Weights of a small transformer language model.
Architecture: LayerNorm before each block, tied embeddings.
Training: a variant of Muon for these matrices, 181M tokens, 11072 steps.
MLP neurons of a small language model. Each row is named by its layer, matrix (up: input weights) and neuron, and shows model dimensions 80-175. Each number is 128 + 32 x the weight over its row's rms, rounded and kept within 0 to 255. Numbers have three digits each.
After each neuron's rows, "fires after" lists the tokens most often just before its 100 highest values on Wikipedia text that the model never trained on.

L7.up651:171137137142100107129116085140146125181153063174049087127131145109148160148080122162068127106148161169111166117136146150083128134107166159120152100145126155183103108140171150179146117098081142151138143144117101162141152143120131135096086127138106065066099145138134111150094184126121113145
fires after: "0", "2", " the", "1"

L4.up96:121136132104105170158187113109093208140087208130101114100202146144115127139092225145106117104176135162138145165176055131156132160180194098114123098153111097116132095146110113138151137137205134131107137138124108179167129117180122202134097140113143127155174120137091146125137177110144190088
fires after: " a", " an", " \""

L7.up802:155170107113145208165094169115141033055147119174132125105093099150116168095133079097141066108158130126156163141157112085087157092123075152132172164112144149152140075156111125157062133173155100135133121154134100127171142097147121097119124175113189106076106103085094152097162177179139105225
fires after: " |", " "

L7.up170:104089064088165136105131129176131109127072095130102114063125143096094123122160127129164166112156146168136088197093083125151156159146145126131081095125140116091142196099096122106118108167170131080122138099079106165198135085115120096103122122070151133122083153138077162130123151123187143089
fires after: ",", ":", "–", " dem"

L7.up273:164132134085134195130135152140131147135162071136151186163050102117109073168131153069132132136111131159079126155109148101155161185075095100130163159131172131149108138102094116101120118079105096160089127150106148080095122169119074076142116153146119142126179109154129142158109034123112204146
fires after: "S", " S", " K", " s", " B", " sp"

L7.up362:114105138117146152107090111096175114086154142153152087112095148118175159148112146181110192077149159107131118177118121115112128104163115079096124122182090167151147142118097151112166118145126069117164131138100174087119225129071140157115108161095089166116161130187115111130072122171104153180
fires after: "–", "2", "0"

L4.up17:120112097130114083167147095119155105083160123153159156101142128112137133180102126110137175119167137164114143067160104081075133135124159117137138127061132156160181114148104152141124095140195169100099187147163114101155135140134119176151131179106109109133100107127131089150099168194117159103
fires after: " the", "The", " The", "a", " st", "ru"

L7.up743:116170170128085095119141094089146135051218134096089095088120118113112165203140179178089142093184135169102175094141150158130136147158121169081164107126126093108105101124097115127111178160092152133108106118086127144097141129095181114137131186167125077150164112150126115135131085151054130107
fires after: " e", " p", "p", " int", " sup", " "

L8.up113:143169141150151060161189151129026168168066137153102151142097133138134128115162167095088097169137130089174094117157152093136069140126133156189148115121127178095093103066113135138127165142160157122131150128080161188139158130155145088153078117082135126120094104201078174114156117099098099085
fires after: "2", "3", " /", "-", " rec", " Liberal"

L7.up142:171147084105131136074131133170183132121179115153074049176126160126079138145098175095129129106108122144155100191148161111124191086163082058162102126085176153144114124117096177149107157197146146149138135154137109142124147095111128068164138102117124086090109108180125148162116104116112113198
fires after: "2", "1", " ", " S", " c", " July"

L3.up468:119070135093099120079126135092126099099145148155108083116101083097118139099150219121133099093186133074158115095139151117171123101073123161172134120136104073125124192148126085070101118118199147124139083169092150128149133164204085103123121106112106184119136186131161185179133141158084132162
fires after: "\n", "===\n\n", " |\n\n", "\n\n", " Candidate", " ===\n\n"

L4.up294:118139146140107083164191178102168137170108140078156126130157172153134104138096172170156088146122150130094125110172145091161166144127149125111195138135113136127167138197054106197148133079145122159107128163187092132098089086093082083085132168097079115184134128118176155090151098096119107125
fires after: "-", "|", " at"

L8.up521:211143095084080138134124080115143156161094146132109154130098078162105144164109119186202103141087148051128110095143128158136136129122181148150161128136122123157136129179037129134157110129164103136073143143130044136061137159109160114190134168153118132101177083158148162097092147082140146160
fires after: " \"", " M", "-", "M", " m", " ("

L7.up185:157124128106107159168096112069142132126082151119138191156102088104127089130166144121155135149165130097112143145088056172140101077130157140114096075135178097169153155142146139136103080084127141199104134080154063171107134130097127090163202150117106111198125174167163146100095163086153117179
fires after: " St", " b", " g", " h", " S", " s"

L4.up508:126119129118126080101164146130081020182124187141167103127098053052122105163125182142169167174127098075104122119137119134148094185145147107152165082153090139126140129124089182126197083120158159150142140131112068095143150112155147092162069159167103122155115162174130151144173053085133092121
fires after: ",", " in", " the", " of"

L8.up842:122126158096150133134099192136174091123159146187109106092034099136103121090121164171146152139112072110093129150112153185151163125095160149182174060105232122141122077135123150103149125074142144165120172157140131122200119088088178094110096160184086082107134104092134189142139137170087141135
fires after: "0", " Mad", "K", "ad", "ak"

L4.up930:134126078125086081116142185156147083142117125163117076123140182134124138113115153127169131138126121156117121123126137150104166135105119068163138117161162188121141147175095082104094081121150151128081129116098130162113098148128080174161163187175152109126216167078104130177140176096093139101
fires after: "S", " |\n", "B"

L4.up936:062132120147061126127089119159080155150145115175096150138130152153121141129135091118061145153119143164101129137139183086095137124163174125148106101136126100086132136136105124109157115151068131154135110148131123116042108126140133155136174093117097175110189156091129121138079081115172139188
fires after: " |", " s", " in", "|", ","

L7.up115:181173082174086164132137119144085075118113119107127134117135138181161127124088095165156187147126087098092082183168077136141160146133099132157164122100140148169079092052123170179131158128147077123123169152122192133138138186139153114163143137103135092098129143110061099106080156157138139220
fires after: " ", "5", "2", " |", "7"

L4.up236:130166143205151107106145091122152172162123127122140082093081118152126157161127127108094103104135147126130165139117112135098114162110186110082050129144126148101167092144206205122155092151142104133116099107173206127114117133096199115122110157131044129150133170125152085111082123115058192178
fires after: " the", " a"

L3.up938:117125173100125140152077093149087107119125088180105132158094151141070139091155199128105135151154120142118149071153146126168074123089132106019163154117154121080097122093135145137107075127144127105171098137046101172147074170151169163095135176137081129184101133128165104216147080112095112144
fires after: " the", " in", " In"

L7.up288:149111165135093135101101138094085118098131109088093146122133075160085081127169148101197137129096086163131129171173122125124178141184136148102110122102084116090134112181093132107166162095153090102146151156114095134113133127136132135059138153087048122170114125153135125142139162106175112102
fires after: " d", " D", " m", " L", "M", " e"

L3.up748:176151118069116104150124140122173072144173124146102136117127145109096139167181166181100106107188094164095048175102072120093155104135121159132130147107166182096116082121162138118098111110192129129116151127110131149180097165171114103110125135131114111143170133166154103134159159135184110125
fires after: " ", " (", " the", ";"

L7.up467:128134183156063163111139116104154146165091155136119154078134127125108053087190168146170140115130142157157129116147143086152073129123051157113101037112138075206146091119145182097103039151103079145125116128151138149136105116101103114135084191182114087151173081117163147187106097119149137109
fires after: "1", "8", " Mar", " L", " v"

L3.up340:109067127120116093119104137121108132162143130162075141159126094156095178188094113176168094148176089131153185132124226084092179155167102151154161162057174095151099190165151115193150164056140101073173066152119112136093202161093125137130098158120149127166136192113132128097210083147163161106
fires after: ",", "|", "i", " but"

L8.up358:107087163112155140164113072171169142069127119124089158166153047143111177153060073167180108159131098126121095178154117148092187163149117109121119153104173170108103093157120118096140062166094065100115087159180086098155071139106102185126173115148095122190097081137103114120091113089103174102
fires after: " |", "0", " to", "u", ":", "In"

L7.up917:145146137138106118162130193087113116144082111138152119178136134081177100138095111141094190087133184131131076073148082188088153143127100156131043095136194147100153104145142148102165151167145160109154171116158103125147092126143121115165105199108137131150094130177147130069131151114124099094
fires after: "ö", " cy", "y", "eral", "ü"

L7.up197:066094086117138078134162109133126120133075167164100121051114086141113123152169195078163154110090135161166092121176110107109071097171148099139138122122024157111126107127124121141141141191134196132132122097140113193106086078161138110116141125185174065138100134167112127164140179148138170125
fires after: " in", " Al", " to", " of", " H", ","

L7.up401:186122060180140100106095174145146089173115079121151143139099110109082076147148124124217153114116155158115123120086128103138172091153183097160154133102144144103115108102122114135136150089074125120147114174065076166104144137121150150178077119164174130132082124111112088115098101057103144086
fires after: " c", " st", " was", "p", " C", "c"

L4.up196:142146127113160143155105084113114112192128151108108146117160151098147073130155125181145117153136076138154136047115086147180128130156162160122099175122161066070158118136132096119159184160129191123091161148070063139077102103128090051140158101116228174082162133123151141138128169136141073138
fires after: " |\n", " M", "|---|---|---|---|---|\n", "|---|---|---|---|---|---|\n", "|---|---|---|---|\n"

L3.up733:083122126165189130137149157131147137159183089157115154086077143125174182103175138162130121117104069139112161122123128104110173133076144128152093101109097174094092136160148162142103111156094089139040069110121172153086144167144178104152092136147146078110096182181157134113142104133176103121
fires after: " the", "1", " his"

L7.up645:174122128170152140149139182132127162170088086162067121134094137094105110105115126164084079125183148150134150206080121172090098130159109130157123102084188085115155096153094165129048162108161167092118180165122064164136139127153131128137123117150185098113123149097170134168099165135118148090
fires after: ",", " s", " E", " b", " R", "):"

L7.up385:078066122147138093099136123132137108114126058122129196119182144129154096125111176143160085130087142172096133107124126123123133130175149114092115175205085124120112117140118151151150056152117144070119128199197105126179109079111126122131092106077105151148150173165083205186115184138108129109
fires after: ".\n\n", ".", " (", "\n\n"

L7.up479:163150135126107152099159062136110105122123102163165137145168085164107107093110139160143138124158129052167104160139117109112149112160124120131151147104137127168093111121176106110086114140132112077091135130177116136094122122123098116133125147125166064163178132137147123177105164184104168151
fires after: ".\n\n", "\n\n", "S"

L7.up1004:141168063143149163111043148180079104102106112134158140143164097088113179149151123134187140127165152213078116092133138150152082108126163148133147131130178166114153124091131139143110150116190090145066158144095173137160062132150103120128113096083095154170155126090175173122093161132102134120
fires after: " (", " Ab", " t", "ib", " s", "ab"

L3.up216:057129154150145162119134151100098168175108020154119131135088120185124098114141127158085136078106179093085121090205135138210104103093116155113155151129082107072125128097147140079146114147113142174105118127215183093120079135127154118102122169136150137110113141107137179156128109118146067102
fires after: ".", "==", "D", ".\n\n"

L7.up602:088055181131091134168085085142170097146138138109166122079112124162087103051149118124159082132130110118175132119152192143143133104134057139149115147095083122183070114130133176109134101122168137148132172100153092092133117080128103123079144074136172072049089091140201106090107108094067163095
fires after: " November", " December", " October", " September", " Mart", " July"

L4.up461:081208110101142106155158102125176113100079111163131145106136083134100161034109116114174148109144171172132125155105153120089112043179118083115129159148037160149142125143091131159103133152131133167148152165135102101106137142086148091086135159175151165191124146124117143218147097111155131154
fires after: " to", " help", " le"

L7.up200:135122171164113134127114110162132069135112189054118063100157120163141173183144137164135114182168157138107146104137113116081074141176153159140118135159131092211153133060104165121155138144111097148134105168107117120115099133090147126143108099103153168136171153196087146121168137115059120125
fires after: " m", " \"", " (", " re", "/", " h"

L7.up248:166125125194175138147100135113118195173049081085165121103118097152117110125140133105188098111111138131113137116139097189146106119161159166152159118085168104172125129127095159154144141128111167117143152141069147133158096176077086125120072137106141120082101121162144095093114118090125109145
fires after: "2", " w", "0", " qu"

L3.up260:082136194120114118107145109071144095129131192143121118096180078150115144105143142113081118069137141101058101119116150077100105120114118121185124124156086147110058130120088085142118139163184104115104122128092121150111116180135126067136093111135145142138170162107157126134154179118182097133
fires after: "\n", "\n\n", " |\n\n", "-"

L4.up370:081170187161161124121111050127107112126152148163148136098124118149125154153166190123115080107136162143087147108164122224117097129120165116123154083110169099137118065147130160176120115128202129172130156104122143151120100150190049173112138197079171115105121115103165118144136097188108138073
fires after: " the", " on", " a", " "

L7.up670:096127140157108111092104098079098123114135076054177143100150139158154183134132196107121135154146176068099153119176105145164106112135120121175137117164163142083081111145106134130110164084214146145073132068051139112146192120160108111125054149114163075183130155136139103158125147191123148098
fires after: " |", " H", " a"

L3.up504:166139094069167118120094127091102135114174144124169083143135140100089133142174179068129130118164172124104152141056173195123140130105149087086120094144107099105137130116081089125155087150145147150102112074157128126155082121162060119163119112131168093132156114113163111128106096109164140100
fires after: "-"

L4.up912:118065133120170154093127139113159123134078113171105133174152097099169159136175124125098118127139142150173114102102161118110079053115207113081153124150082118121093168103114120114098167190120152119105044112188198069176094133091133111101065127077123100162114102170118147183117176165174098132
fires after: " (", "==", "===", ".\n\n", " the", "-"

L7.up388:127074131152091092173141127158173071115139104083129151125135123121121118144126175085155186130047124099108130236129163176182130082132063123146117101092114104089149166128108143102120164155137119156100173154105084131123126151158069178115100113130100108147168121149159118121096119132171116161
fires after: " |", ":", ";", "os"

L7.up659:101169137114162167095145107146154107173125139138173120125128160127084121177098124166160089160173140133155134102114091141194164173164116099146169107115149174105129183162148105101138111084083163102148151101218084161049143123069103169130156181190123095130163129170153107131144118136107056121
fires after: " ", " Christ", " sc"

L3.up52:126148129096087132113129135087087107074129053154113110178132167187113151173169115094093154087091114162161104139135172107190112192198068134126125117123154072118112153073139137112118122134076135138157133175134137157158095139186169159194159135102101100140096061145103123098141091086106130129
fires after: ".\n\n", "\n\n", " (", " |\n\n"

L8.up169:126095143143148178091148155112137087113139140120089155178192122106174167123150074117109118101150173126129164150129102107177163130176105104066127216147187091163096138156137139023125100108112118111146148177169114147094085122138198152129112067122151159081123139155088185182117166099136145164
fires after: " ", " in", " p", " en"

L3.up160:144142169151149057096106089109122155152137155118119146057065111163163137185132143165145097174217137113142171143086126119135171170093179136134072104128149156169096087099075086137084109136151130133128152148125096138109140142135120119225060159096175081108147161103127098119115155109123136119
fires after: " the", " The", "The", "'s"

L4.up551:083101161144130118175066177131148149169130095078101109118125151082112157131136133102136142112106107110130131128147150115154109175164136116124096135120170131090163082134099150110124127088161152148121099155115102102100143121104121138131106190155164128158085122089086153135136134156068080036
fires after: " K", " H", " M", " Y", "i", " N"

L4.up905:139046145102150107146056149113178164151098086169144073133077129105176133144171137124184139128144167144138131180065099105137142132138065109139131145146105129118145067156113102141127150116107123129125123150123138129163154156097107107128139066139164130166148131193137163130116118049062130134
fires after: "-", "\n", ":"

L7.up952:184112125165096074077105134137133151109111117116142117133092179100080154153118145129171081068100116080109139185109185124140109110141120148130132113124126149178096138162139082120166118140169196196094097095120123086123148123092120123160173135132124132154124094097210213069098139096176180123
fires after: "1", "8", "2", "9", "4", "p"

L7.up380:106145127129152097179128100059143128102162163130087074151122099113119125113198149142156115116127127128124138124132144169180137156046106165107141104093187144133161145147063130128152168093145151131128067121152089129120083075132175139099094090094076104108108114121068166113130089130100174139
fires after: " a", "-", " black", " d", " his", "–"

L7.up301:098187135126130054172173197127082148188154092060094084095096142143130102105119089085186130070139186115097104134115163090099161137105135122165103041118098101109125145092157159146125131138150142194095191156120134178137122084123139142097098164135118114115095149117130129190063135101122146054
fires after: " C", " L", " c", " to", " •"

L4.up83:131056153149059148175125099086107106115124151141132083099196111154153083087147141120201108125074122152139082166137093151191180126124069105136162123133165150078092142107140150140144138152158095113212136109150044180121123148175108168190086171125121071138156111138072103169088136121109139101
fires after: " (", " Met"

L4.up472:126102133144152124106140155151126121131090106177126077125145126108131120185104157095130128122143128102194135076135170096116097126116147066113103197153145110099078115171089183146135160138120133104143102122161163152122147141118101078105107075075123096113129133148117107103130124120059128110
fires after: " the", " qu", "6", " age", " Med"

L7.up85:136136115147147147154155077094223166126118124175141117109083151074076103098115115105112119144119086163104074174122127092135137130107113071176182104154106120140108122143149150083071050134146141121126151119105105107098133124112156097157105096085101137181130070094134146139185125119130159117
fires after: " C", " c", "igh", " reb", "C", " b"

L7.up566:094177138139164159117127140124115100135131109133102046118179126167117129083104136131118158080118088124146135121138104187134103121141099125150105077111166140134159155139169126097137105199095111143174137109174134123098144075132091137184168158112105132139177129113162080108118130131080168126
fires after: " to", " on", " and"